python train.py --hidden_size=512 --num_attention_heads=12 --init_std_qkv=0.0272 --init_std_o=0.0338 --dataset="wikipedia_en"
MLP neurons of a small language model. Each row is named by its layer, matrix (gate and up: input weights; down: output weights) and neuron, and shows model dimensions 64-159. Each number is 50 + 10 x the weight over its row's rms, rounded and kept within 0 to 99. A neuron's up and down rows have the sign that makes its largest values positive.
After each neuron's rows, "fires on" lists the tokens most often at its 100 highest values on Wikipedia text that the model never trained on; "fires before" lists the tokens most often just after its 100 highest values on Wikipedia text that the model never trained on.

L2.gate508:47 62 51 43 36 56 39 50 49 48 51 50 52 62 57 49 52 49 56 59 58 36 34 66 52 44 50 51 41 49 49 40 45 51 51 44 57 47 59 60 59 43 56 54 43 57 46 35 65 57 61 58 55 58 51 45 68 75 55 48 52 52 41 43 55 60 50 54 53 62 55 54 52 74 60 57 53 21 59 48 35 45 44 65 38 48 51 26 50 61 49 53 38 31 43 37
L2.up508:42 52 52 39 52 64 33 61 64 46 46 47 64 43 61 50 52 58 39 55 47 52 57 57 49 61 41 54 47 43 60 30 39 29 38 63 46 48 50 44 49 55 64 47 55 53 36 47 54 54 69 38 55 58 50 45 53 71 47 56 40 60 46 67 33 50 35 38 63 65 64 46 65 55 58 63 32 52 61 31 50 53 45 51 34 51 45 39 45 55 56 57 44 36 48 55
L2.down508:52 52 41 45 36 50 37 55 59 39 48 46 59 51 43 47 55 48 51 61 53 47 40 59 48 40 53 51 46 59 48 36 38 38 48 54 55 48 62 51 55 57 56 54 42 47 43 34 59 59 63 50 52 59 45 42 58 62 42 49 59 51 42 72 60 59 47 41 48 62 55 46 58 63 50 68 58 38 67 51 48 45 49 62 46 55 49 31 61 52 50 61 41 38 45 54
fires on: ".\n\n", ").\n\n"
fires before: "==", "In", "===", "The"

L2.gate1496:59 42 51 46 69 46 66 51 56 51 64 51 37 45 44 44 45 20 48 46 39 42 40 40 42 38 44 69 54 69 55 46 55 42 67 50 44 53 62 52 42 52 45 50 46 42 48 50 47 57 53 33 52 37 58 36 59 47 46 39 37 44 53 49 79 38 56 40 50 44 57 55 39 45 51 49 61 46 39 38 41 33 69 49 48 53 67 55 67 56 42 43 40 56 36 54
L2.up1496:38 65 30 51 63 79 68 66 35 55 49 62 74 39 61 45 58 44 37 40 44 68 42 49 51 57 53 56 57 64 49 58 65 47 40 46 33 51 46 53 45 46 42 67 58 53 76 34 47 60 52 34 40 48 35 68 60 53 36 44 56 57 33 47 49 60 48 49 40 58 56 46 31 51 67 55 53 53 39 46 55 60 69 51 33 46 37 79 52 28 48 52 54 48 78 43
L2.down1496:41 57 39 52 44 60 55 53 45 63 45 68 47 39 63 53 62 53 28 28 38 56 40 59 52 57 49 54 57 55 35 52 44 49 51 34 41 52 44 68 43 68 45 50 65 53 53 52 50 46 49 59 43 63 39 60 45 68 63 55 57 44 32 50 63 55 54 29 34 65 67 70 37 39 48 43 53 56 51 59 59 44 48 51 34 42 48 50 37 40 57 55 72 60 51 47
fires on: " |", " of"
fires before: " ", " Candidate", " Team"

L2.gate757:58 52 59 38 50 54 44 61 36 65 56 40 46 54 46 51 64 55 40 60 51 43 58 47 30 58 64 43 37 45 63 48 43 38 62 41 61 47 56 38 41 45 48 35 69 56 48 66 57 40 66 54 60 43 37 40 66 58 52 60 64 48 48 50 50 62 64 53 49 41 47 48 28 38 31 46 48 32 52 32 54 53 47 45 56 44 48 59 47 64 34 64 51 34 60 55
L2.up757:56 47 47 60 71 53 37 56 44 59 45 48 34 50 42 48 50 48 27 52 37 56 47 46 39 59 73 46 35 55 45 70 52 30 49 51 48 42 54 53 37 43 50 50 56 61 60 68 66 68 62 53 70 44 42 28 48 48 54 50 72 46 42 56 62 45 55 39 58 57 44 43 56 39 43 43 51 51 54 34 44 48 49 41 53 58 48 66 42 65 45 72 58 46 66 52
L2.down757:43 34 45 61 67 53 44 68 61 54 50 48 47 42 42 56 54 49 41 46 45 44 56 46 42 59 69 41 40 41 38 66 62 30 53 62 41 51 57 56 26 40 45 66 51 53 63 67 66 65 60 62 61 59 56 31 40 55 54 32 67 44 40 53 57 44 43 37 61 81 41 46 54 39 55 49 45 49 57 37 44 40 60 44 52 62 52 65 40 46 48 58 58 61 51 56
fires on: " "
fires before: "20", "19", "18"

L2.gate493:56 58 52 62 44 45 66 77 47 50 51 61 56 52 55 43 65 44 56 48 46 45 61 53 43 69 50 64 44 39 37 51 47 65 51 49 41 64 56 65 52 38 44 39 38 52 50 52 47 43 74 44 52 53 40 62 54 50 39 56 43 52 50 56 60 48 48 43 53 36 55 43 62 49 45 53 41 44 24 70 47 36 45 47 52 58 64 44 44 40 56 48 55 65 57 31
L2.up493:47 60 51 42 49 33 60 56 45 43 44 57 44 49 41 32 58 47 60 55 37 47 60 61 51 53 54 70 50 50 56 54 66 37 46 25 47 44 35 36 32 51 56 49 38 58 45 58 33 58 74 30 52 53 40 61 44 42 50 52 35 58 27 70 46 46 46 37 40 54 52 44 51 39 30 46 37 37 42 52 41 39 39 58 62 53 77 45 59 46 47 48 52 54 52 31
L2.down493:41 63 52 60 51 36 58 62 45 42 47 64 60 41 49 45 59 46 53 52 48 43 54 44 53 52 46 78 61 50 51 64 42 48 49 40 50 55 44 48 50 23 47 44 40 53 39 46 40 49 73 39 36 50 49 53 51 45 57 67 45 57 38 44 56 55 51 43 54 37 51 63 55 49 37 59 44 47 41 58 48 42 30 56 56 47 64 34 48 33 54 47 47 48 47 27
fires on: " ", " |\n", ";", " |"
fires before: " ", "|", " |", "5", "6"

L2.gate409:57 54 55 49 46 46 39 46 42 45 60 52 45 64 56 42 52 48 48 48 57 27 62 60 34 60 58 45 42 39 60 43 45 44 38 39 40 43 52 39 68 41 51 56 54 75 38 55 61 52 68 49 50 52 57 39 52 44 60 47 56 54 55 62 42 42 60 49 51 51 57 50 39 62 48 56 29 41 55 59 45 59 40 49 38 37 44 33 35 56 59 44 45 51 46 59
L2.up409:45 73 53 45 31 47 63 46 39 41 58 51 38 49 60 53 60 48 53 53 62 47 52 61 55 48 69 54 47 47 69 29 43 41 55 40 30 36 45 51 58 55 53 56 33 52 44 50 76 49 60 47 56 61 76 36 50 40 54 45 71 56 45 62 29 55 47 48 44 64 45 51 51 67 49 51 37 40 55 53 45 49 43 54 46 46 57 41 56 54 49 59 40 50 47 44
L2.down409:53 55 56 53 36 41 43 43 58 36 45 46 40 61 57 56 44 43 66 52 53 46 50 75 40 41 44 52 55 49 63 48 59 43 48 37 40 49 49 35 51 49 78 51 42 52 31 60 61 57 52 59 50 55 63 49 51 41 62 59 59 51 49 68 45 63 54 42 45 58 46 52 45 75 46 51 46 44 55 52 34 53 41 53 52 44 55 45 51 50 53 66 42 53 57 49
fires on: ".\n\n", ".", ").\n\n"
fires before: "==", "The", "===", "In"

L2.gate1839:50 38 43 39 52 49 38 51 49 56 48 44 53 38 55 50 63 56 78 48 27 32 50 49 42 40 66 63 43 53 48 30 58 45 51 44 34 33 48 61 37 59 44 65 47 53 51 47 50 38 50 19 59 38 69 61 53 46 50 48 33 44 29 68 62 52 46 37 55 39 57 45 60 55 55 55 52 52 45 40 36 47 44 51 38 40 58 48 53 49 55 60 37 40 56 43
L2.up1839:50 56 55 61 47 41 55 58 42 44 50 48 48 31 59 56 72 50 65 56 39 61 71 41 49 50 36 57 46 71 50 51 58 41 53 45 55 37 36 58 31 50 34 43 15 51 57 49 55 53 59 63 57 54 48 58 67 65 58 50 53 35 59 37 16 46 51 58 44 57 28 55 58 35 53 61 75 39 34 41 38 57 39 48 58 34 42 45 48 47 48 43 60 43 48 55
L2.down1839:52 38 54 45 55 40 57 75 47 56 50 46 63 33 53 59 59 61 76 61 45 28 38 50 34 36 67 53 48 50 53 43 68 46 56 35 41 38 40 62 45 54 62 64 32 54 47 54 54 62 42 35 57 47 74 74 54 67 59 50 40 46 29 53 45 50 62 61 58 57 48 42 56 51 63 47 38 57 50 47 37 46 51 39 64 51 49 47 56 49 48 41 43 45 66 46
fires on: " ", " |", "."
fires before: " ", "94", "2", "10", "6", "3"

L2.gate499:51 51 55 58 53 57 49 42 33 62 58 51 40 35 57 55 51 40 36 67 39 51 49 37 52 47 53 57 37 55 53 51 54 53 45 51 37 63 43 42 57 62 37 40 53 42 43 70 40 50 41 64 35 53 40 50 56 43 54 42 40 50 57 55 50 60 53 60 45 53 47 43 59 41 33 47 54 50 48 42 63 47 47 46 46 47 46 32 46 39 51 48 52 42 44 62
L2.up499:22 58 54 34 59 29 46 46 34 46 52 48 38 53 46 58 50 50 44 54 64 57 51 56 52 55 64 41 45 60 24 53 46 51 51 49 70 43 65 49 64 49 65 45 43 37 45 38 49 49 65 49 54 60 58 55 58 56 51 61 53 39 56 80 21 58 53 37 72 60 60 57 51 41 40 59 46 50 70 62 59 48 46 51 48 52 38 42 60 53 60 61 40 51 41 47
L2.down499:46 52 47 53 47 55 48 57 58 50 47 46 35 40 40 54 48 54 46 48 44 51 37 51 40 39 52 52 54 64 51 54 44 58 43 41 37 51 40 45 55 67 31 47 52 47 51 61 37 45 53 50 50 57 69 50 58 45 51 48 53 44 55 45 31 51 48 54 39 57 57 39 60 49 37 29 41 41 61 45 71 41 43 53 63 30 57 45 53 32 59 41 43 53 52 44
fires on: " |", "\n"
fires before: " ", " none", " Ta", " C", " Conn", "-"

L2.gate1266:53 50 55 29 57 48 55 50 37 61 59 41 48 33 48 46 72 55 47 50 22 58 36 44 64 49 55 44 45 30 35 40 42 45 58 40 46 51 44 58 54 49 44 53 33 68 62 55 53 46 53 60 52 47 51 55 58 53 57 53 49 54 35 61 50 41 62 34 31 56 53 64 59 51 49 59 61 52 51 49 44 42 37 59 29 53 56 54 54 47 53 50 44 55 35 33
L2.up1266:37 33 40 64 65 59 52 60 53 79 44 36 51 42 47 54 65 45 58 38 51 64 46 46 45 45 58 44 56 48 41 59 50 55 52 43 41 54 44 54 56 37 43 57 54 60 76 43 56 52 57 57 57 54 61 53 58 43 35 48 55 50 35 44 49 36 47 41 48 64 47 55 44 44 50 59 72 68 54 62 50 48 33 53 13 56 50 57 47 55 62 55 45 44 56 53
L2.down1266:45 44 48 37 55 63 65 69 33 58 50 39 47 41 57 57 51 51 49 55 46 60 42 46 50 53 57 47 49 28 34 47 63 54 62 41 53 43 60 42 54 60 42 53 47 59 61 53 47 57 51 42 53 46 54 58 39 54 31 58 51 56 28 75 52 34 56 49 41 60 54 51 42 52 59 64 44 52 41 66 42 59 55 52 26 57 35 48 43 60 45 63 59 53 50 46
fires on: " |", " "
fires before: " "

L2.gate431:58 43 64 64 48 47 38 33 39 54 60 57 39 54 35 46 51 39 33 48 25 52 41 56 54 68 26 59 58 52 49 57 48 49 50 40 75 40 56 49 51 53 56 45 43 39 40 57 54 50 47 53 39 45 54 32 40 50 61 57 48 53 47 61 54 63 48 51 72 40 62 32 57 48 37 42 54 48 59 56 36 51 63 55 67 46 64 54 50 43 53 46 51 52 45 57
L2.up431:53 58 44 68 54 62 35 37 45 65 47 60 61 39 43 27 49 38 39 44 33 59 46 50 47 56 42 52 59 55 57 40 53 43 45 36 63 44 61 50 68 48 36 39 44 65 58 60 62 42 36 49 33 59 59 42 40 38 47 54 27 53 48 46 48 48 34 46 56 43 51 52 58 40 26 32 65 25 47 44 39 60 52 54 49 50 53 48 47 36 49 47 54 61 42 60
L2.down431:56 58 51 53 50 51 35 38 51 57 54 63 46 41 56 22 57 37 57 31 34 62 51 54 59 60 28 42 53 44 64 41 53 50 49 46 57 50 67 54 52 57 47 57 61 58 58 55 47 46 55 45 54 57 52 50 42 47 36 50 41 51 49 29 60 55 46 46 45 47 54 57 66 42 14 47 68 32 37 41 49 49 42 58 44 57 57 55 39 40 49 49 63 70 32 62
fires on: "\n\n", "\n"
fires before: "|", "-", "==", "===", "The"

L2.gate1274:55 58 51 48 36 73 50 38 55 54 48 69 51 37 40 51 32 55 52 68 53 50 51 44 50 58 34 45 50 51 53 38 67 31 64 66 51 51 51 44 51 75 54 47 35 56 49 59 44 45 50 46 55 33 69 46 26 43 58 45 58 53 52 64 42 33 66 56 49 48 49 69 33 61 44 34 53 62 44 55 56 49 36 50 50 55 37 60 47 44 32 46 52 51 31 61
L2.up1274:49 42 49 49 35 42 49 39 45 36 36 39 34 48 55 54 41 44 49 48 50 36 62 32 46 49 30 56 48 49 44 39 58 34 58 52 42 63 33 60 49 46 55 63 59 45 48 42 33 55 50 39 43 39 52 48 51 45 45 51 51 35 43 38 43 47 62 29 57 47 59 56 31 66 35 41 59 66 34 48 41 58 38 38 61 39 48 69 44 48 50 53 44 51 60 50
L2.down1274:34 43 45 41 55 64 55 45 55 57 42 73 46 54 43 42 41 61 52 53 47 66 47 43 52 51 43 42 60 50 60 54 66 37 60 54 46 50 54 49 44 72 55 39 46 72 57 59 45 45 59 60 58 39 62 55 25 39 58 44 59 45 63 47 39 47 54 62 44 42 56 64 33 49 38 37 53 49 48 57 62 59 39 51 43 53 46 55 55 55 41 46 46 61 44 68
fires on: " "
fires before: "19", "20"

L2.gate328:52 67 44 43 55 48 55 49 34 61 57 47 51 51 54 44 68 52 32 54 43 49 39 54 45 59 59 64 49 35 39 54 54 50 53 54 47 49 35 53 46 42 67 43 47 46 22 48 42 74 62 47 48 40 63 43 51 44 41 54 45 47 39 49 54 67 62 33 69 27 54 48 52 63 57 55 34 34 49 43 43 47 55 45 60 50 59 45 45 76 46 23 39 40 50 49
L2.up328:79 56 37 39 51 63 38 35 35 61 32 60 47 49 53 69 51 56 58 39 49 46 45 38 26 47 58 34 37 46 67 33 57 43 48 52 40 56 38 53 59 35 62 61 59 46 39 45 60 15 59 59 57 42 44 38 56 61 44 39 37 46 48 45 50 43 62 53 64 30 50 53 45 54 45 45 44 55 40 49 43 50 36 37 25 47 78 54 47 61 58 42 55 51 45 28
L2.down328:70 58 24 47 49 48 40 46 35 51 41 62 49 46 72 50 61 59 46 37 40 46 51 39 47 53 48 38 39 48 67 44 64 46 46 52 49 58 40 22 69 50 42 75 51 49 38 59 51 38 54 63 40 45 48 46 45 62 45 39 38 50 64 53 59 56 54 59 73 43 43 49 51 47 54 45 49 49 51 66 51 43 44 50 31 50 65 47 41 55 50 62 64 54 38 32
fires on: ".\n\n", " |\n\n", ").\n\n", " to"
fires before: "==", "The", "===", "In"

L2.gate367:36 53 48 57 47 56 28 34 45 59 56 59 51 47 39 53 31 52 37 43 28 48 53 58 65 64 33 61 67 58 40 32 48 44 47 60 54 60 34 38 34 51 46 60 52 53 32 46 50 59 39 43 44 32 52 56 57 47 58 46 30 62 67 61 56 49 46 41 50 61 59 45 39 54 48 41 71 55 36 55 53 44 49 51 53 50 48 52 33 46 48 45 68 47 59 40
L2.up367:38 40 47 51 50 48 33 36 51 57 48 55 59 48 48 55 43 60 49 46 41 32 54 37 55 59 47 47 69 45 57 54 31 60 33 55 57 55 56 45 57 41 41 52 48 51 47 55 49 41 39 61 56 49 49 58 37 39 55 26 43 55 41 49 50 38 35 56 45 54 58 53 58 41 63 47 55 49 47 57 59 55 36 68 41 36 37 37 34 51 54 68 67 32 44 43
L2.down367:33 43 35 59 47 40 46 38 55 59 45 52 48 42 43 57 45 53 41 36 26 41 50 43 42 51 43 40 61 58 47 43 46 44 44 50 43 33 60 34 38 35 47 45 60 51 28 51 52 49 23 58 35 42 54 54 41 59 68 40 45 49 61 56 79 48 41 45 45 53 49 39 42 36 57 44 70 54 40 66 53 36 43 55 60 32 46 51 35 48 42 62 59 35 52 23
fires on: " |", " (", ";"
fires before: " ", " +", " Azerbai", " Nashville"

L2.gate417:37 48 50 37 39 55 47 54 36 40 58 54 45 48 60 55 66 54 55 45 51 30 49 49 41 64 54 61 44 39 74 29 41 44 50 49 40 41 36 62 61 53 63 44 33 53 38 46 63 62 66 39 54 43 62 27 47 38 55 42 56 58 45 37 44 56 40 52 60 57 68 50 54 65 47 59 31 55 55 49 37 51 48 51 35 59 70 27 59 58 59 45 38 48 57 51
L2.up417:31 48 60 57 53 54 54 49 51 47 49 35 39 38 59 64 43 48 69 49 37 49 47 60 54 50 54 60 48 41 52 38 38 46 46 54 54 52 30 64 52 41 59 46 37 51 38 57 61 56 69 51 69 47 56 52 47 44 58 48 54 70 38 49 48 56 42 54 55 56 66 54 54 60 49 51 39 25 56 43 38 34 49 55 40 45 47 46 60 61 58 45 46 45 53 57
L2.down417:44 54 39 43 57 48 61 63 61 35 62 50 32 45 48 50 52 47 61 32 32 41 63 54 48 50 52 56 58 67 53 37 43 46 53 51 50 52 35 48 58 32 52 43 42 53 34 55 62 59 58 49 60 48 54 41 53 51 39 53 54 58 42 67 48 61 45 39 53 50 64 52 61 46 59 46 31 47 59 55 30 60 48 47 49 54 41 52 72 55 66 41 59 56 51 53
fires on: ".\n\n", ").\n\n"
fires before: "==", "The", "In", "==="

L2.gate361:65 36 34 54 46 57 52 45 50 56 63 62 53 60 53 48 55 47 60 44 50 50 43 37 54 40 30 45 41 40 39 47 42 43 55 58 40 48 59 35 62 48 72 48 44 40 55 53 53 64 58 49 53 41 54 50 35 38 60 55 46 53 59 68 40 56 33 53 54 34 56 61 47 43 47 57 45 55 39 63 44 53 47 61 57 59 55 31 49 70 52 49 50 58 48 48
L2.up361:44 50 47 74 52 46 55 47 26 64 53 32 43 52 56 38 55 40 53 66 54 60 56 56 57 57 56 52 59 54 56 52 43 47 46 55 51 36 53 41 31 47 57 53 42 35 33 61 50 43 67 43 60 46 48 42 33 55 51 44 43 60 58 22 58 51 55 43 64 43 46 40 48 42 38 52 51 48 60 51 40 63 33 59 52 58 54 49 53 55 39 50 62 50 45 42
L2.down361:51 18 40 43 46 46 62 47 45 58 55 48 62 56 53 47 39 51 61 58 53 55 58 43 45 47 56 28 36 52 58 48 64 43 45 46 62 50 49 38 61 56 45 61 37 50 36 48 47 45 53 60 48 53 63 40 49 35 70 55 57 49 45 19 42 25 41 41 42 42 43 50 31 26 55 59 36 59 50 49 53 51 37 76 25 40 47 59 56 59 55 53 42 56 67 43
fires on: " |", ")", " "
fires before: " |", " ", "20"

L2.gate900:49 33 42 54 56 73 40 56 46 46 60 29 40 52 64 58 64 56 59 50 39 45 58 44 39 50 53 50 53 64 45 42 48 24 64 48 40 52 47 54 46 60 25 49 62 70 28 52 47 69 46 38 37 49 47 52 64 52 59 53 52 37 40 72 63 51 47 62 57 44 54 49 31 70 43 48 54 53 43 53 53 48 53 52 38 56 46 54 51 41 42 51 52 45 46 71
L2.up900:51 50 39 30 55 47 44 49 47 59 56 58 51 49 54 71 67 57 57 53 46 36 42 51 49 46 72 41 56 55 59 34 35 49 54 46 36 60 47 48 27 59 42 51 59 71 35 53 34 55 50 38 39 47 36 60 61 67 63 56 48 39 43 68 36 66 58 48 47 59 56 33 46 64 46 38 45 46 51 59 59 31 36 50 24 50 31 46 63 43 48 58 46 59 36 71
L2.down900:50 58 50 38 65 46 42 49 45 52 46 75 67 46 49 48 71 59 61 51 47 54 52 56 56 44 58 49 51 59 71 57 59 58 46 37 46 45 45 43 43 55 55 51 48 63 40 57 36 53 48 32 46 58 32 43 44 60 49 58 40 51 47 57 19 69 58 52 30 55 61 37 46 55 59 57 51 53 58 61 49 44 38 57 32 64 45 52 51 44 58 73 28 62 38 56
fires on: " to", " and", "-"
fires before: " "

L2.gate1560:65 45 43 72 67 57 49 51 51 39 53 51 51 45 44 52 34 34 43 50 46 52 57 42 44 62 32 53 38 59 38 61 49 36 56 48 63 64 47 62 55 47 48 53 71 38 58 56 47 68 69 53 37 49 47 44 56 39 50 46 50 44 35 47 62 53 54 49 35 64 64 65 66 59 41 57 48 39 47 52 54 46 59 41 46 53 32 51 48 47 56 53 62 59 81 64
L2.up1560:50 65 53 58 69 41 50 50 63 51 41 37 41 63 50 46 51 35 30 57 61 62 25 47 53 60 42 50 40 59 48 60 43 43 39 65 56 65 52 55 49 56 38 49 46 34 39 74 62 48 47 53 53 36 52 56 56 34 62 39 38 51 60 68 56 62 47 56 42 56 61 52 45 52 46 53 56 47 34 43 49 51 61 40 43 45 46 38 57 51 67 66 57 48 55 41
L2.down1560:69 35 42 69 50 61 70 39 54 38 60 54 54 50 32 49 50 40 46 51 44 54 65 54 48 69 41 46 40 58 31 57 61 40 48 53 59 64 53 53 51 44 53 54 68 48 57 66 55 65 63 55 42 63 48 45 58 58 38 47 48 47 33 49 61 43 47 51 37 62 62 59 57 49 47 59 60 36 39 46 50 42 62 53 45 59 39 64 46 56 48 51 51 58 76 45
fires on: " ", "19", "18"
fires before: "19", "20", "18"

L2.gate881:69 43 64 46 63 61 21 63 48 39 47 67 54 79 64 35 41 66 42 40 60 42 66 48 50 43 41 46 46 54 35 60 44 42 40 49 60 53 51 49 69 32 44 55 40 19 48 49 39 54 37 58 50 50 52 50 65 37 52 46 52 49 56 62 20 48 51 60 42 35 66 55 41 54 40 39 43 65 47 50 53 70 52 33 65 58 37 39 31 56 52 64 45 50 47 45
L2.up881:58 44 37 47 43 50 61 64 45 55 58 41 59 47 54 55 53 31 44 29 56 49 65 55 51 36 47 43 57 52 63 53 51 57 56 55 49 62 22 48 45 42 66 44 54 32 60 65 55 52 31 63 38 38 59 58 54 43 67 48 58 51 55 47 51 51 34 63 44 52 45 69 34 43 60 50 56 44 52 32 43 49 57 35 54 46 56 38 54 53 45 42 53 43 48 41
L2.down881:61 45 44 53 46 45 50 57 31 52 39 44 43 63 36 44 46 34 49 55 61 47 53 54 50 40 53 41 63 55 53 44 45 50 54 49 58 66 45 50 51 21 67 51 43 23 56 42 54 44 25 44 50 36 46 56 53 52 56 51 56 60 54 63 51 66 53 51 47 58 53 54 28 55 64 46 45 40 51 44 59 49 54 48 66 59 56 49 40 45 46 39 65 55 52 31
fires on: " |", " Pld"
fires before: " ", " |"

L2.gate747:56 49 58 48 44 45 42 49 31 49 59 60 44 49 72 50 40 60 37 49 40 49 62 47 51 56 49 68 62 35 40 56 56 41 56 48 53 60 39 59 35 66 47 52 32 43 42 68 58 64 52 45 49 35 63 44 70 35 57 45 39 67 56 60 41 61 56 51 33 38 46 63 48 48 48 48 41 42 45 59 51 48 53 41 36 52 38 41 44 53 52 38 42 63 30 35
L2.up747:61 58 52 53 56 44 52 62 39 62 45 48 70 42 39 34 54 58 52 36 39 48 59 31 67 58 48 64 58 72 48 76 56 56 58 30 37 36 52 42 41 66 56 67 45 37 27 43 61 70 53 35 54 57 54 51 50 48 39 57 28 60 42 68 51 38 27 37 42 48 60 50 42 51 24 43 52 40 51 66 50 41 46 46 27 44 50 56 47 44 53 52 48 50 54 44
L2.down747:48 55 57 51 52 46 42 71 53 50 51 32 47 47 37 56 36 58 51 35 43 72 52 40 49 62 46 44 72 52 43 56 56 48 59 44 43 52 38 45 35 60 60 53 59 51 67 69 50 44 35 55 36 51 59 56 64 51 62 43 46 52 48 54 52 50 49 35 52 44 70 65 55 51 47 44 49 42 53 62 34 54 43 45 43 36 57 52 53 36 53 45 62 66 52 41
fires on: " |"
fires before: " ", " ISBN"

L2.gate536:67 36 57 59 47 43 45 58 59 50 47 61 54 67 56 66 44 63 27 48 54 44 63 49 55 42 43 53 45 55 49 41 50 45 48 53 44 55 38 58 62 53 57 64 54 30 44 50 45 53 49 63 53 62 52 28 53 44 37 52 55 42 39 53 40 47 38 44 50 45 41 40 41 57 38 54 28 68 49 58 61 59 45 33 55 42 47 22 35 53 39 46 75 54 51 50
L2.up536:53 58 64 56 44 45 40 77 47 39 46 69 51 37 60 56 52 54 48 33 60 43 54 43 47 32 50 50 58 42 60 47 56 39 57 51 61 25 64 54 49 47 43 54 38 44 52 46 52 53 46 73 47 52 62 35 42 59 57 57 46 56 48 35 37 60 43 52 40 38 42 71 46 46 52 44 65 37 65 37 64 58 37 62 68 52 59 37 47 57 24 62 57 37 31 46
L2.down536:56 39 60 70 59 42 54 59 44 44 30 63 62 60 48 41 49 62 39 53 42 34 60 45 39 38 44 41 64 62 53 49 42 49 57 49 41 43 51 50 58 47 54 61 52 52 70 38 32 50 60 72 50 58 52 36 38 50 44 68 56 39 33 62 31 37 51 66 46 43 56 57 47 52 59 58 43 54 30 45 58 64 42 48 68 61 52 47 32 51 44 51 59 44 56 45
fires on: " |", "1", "7", "4", "0", " million"
fires before: " ", " |", ";", "7"

L2.gate1316:62 54 73 33 43 50 58 76 47 54 65 65 67 43 63 39 53 63 45 35 61 59 43 43 45 46 63 51 38 55 82 49 40 26 29 60 39 52 46 54 51 48 53 53 42 35 63 46 43 52 69 53 56 68 50 55 54 48 45 60 55 42 34 55 40 46 49 55 44 42 62 49 43 37 38 50 60 54 68 48 43 37 48 58 51 49 63 48 47 62 55 53 59 33 64 59
L2.up1316:34 44 53 61 76 45 46 50 66 56 42 65 68 60 53 62 57 62 38 60 44 61 70 62 56 40 40 48 62 41 46 57 42 32 31 51 53 63 52 56 64 49 43 75 43 43 53 46 44 36 40 65 42 50 42 55 48 48 35 48 57 42 49 59 39 63 54 41 49 46 67 56 43 60 51 48 60 51 48 33 50 57 35 54 53 51 55 62 56 43 46 32 60 31 64 59
L2.down1316:33 41 51 59 67 47 41 38 77 54 41 59 50 53 53 63 63 57 42 57 45 68 65 43 59 38 41 46 65 41 52 47 39 41 35 59 43 60 54 43 51 56 43 52 49 43 45 50 54 42 45 62 44 50 41 53 49 46 58 51 38 48 66 71 49 60 57 40 53 56 58 68 49 50 53 53 59 53 51 40 59 51 46 50 68 24 48 45 54 40 46 32 55 47 64 47
fires on: " |", ";", " ", "."
fires before: " ", " |", "00", " GA"

L2.gate394:45 62 46 34 34 58 45 55 46 25 56 45 66 41 53 58 53 44 42 52 56 61 34 44 38 60 72 44 66 48 65 58 34 48 59 42 39 44 66 43 42 58 49 60 52 52 47 62 77 56 47 48 55 65 49 40 55 58 50 44 75 57 43 61 52 36 38 53 54 55 45 47 57 59 57 64 52 39 50 43 54 59 45 49 41 55 52 55 64 52 41 62 32 45 60 43
L2.up394:59 69 46 61 44 42 65 42 63 24 65 53 48 68 54 37 67 47 44 52 49 44 46 41 45 48 47 50 50 48 61 41 48 42 51 54 52 46 48 31 64 46 43 48 43 63 36 59 61 28 59 64 43 62 54 51 48 58 62 50 59 43 53 61 43 49 54 46 49 65 62 45 39 68 48 53 43 52 51 29 40 50 28 55 37 27 70 44 61 42 45 47 48 63 58 62
L2.down394:56 54 39 65 33 53 44 42 61 32 53 53 52 49 47 46 67 38 38 57 65 51 53 52 53 49 41 66 42 47 62 51 50 55 55 49 56 46 53 24 52 51 51 39 43 66 35 60 58 40 38 51 56 54 52 41 50 48 64 59 65 46 52 64 47 55 52 51 42 58 63 43 25 52 59 49 39 46 58 25 43 47 40 57 54 31 57 43 53 34 48 54 65 51 59 48
fires on: ".\n\n", ").\n\n"
fires before: "==", "In", "===", "The"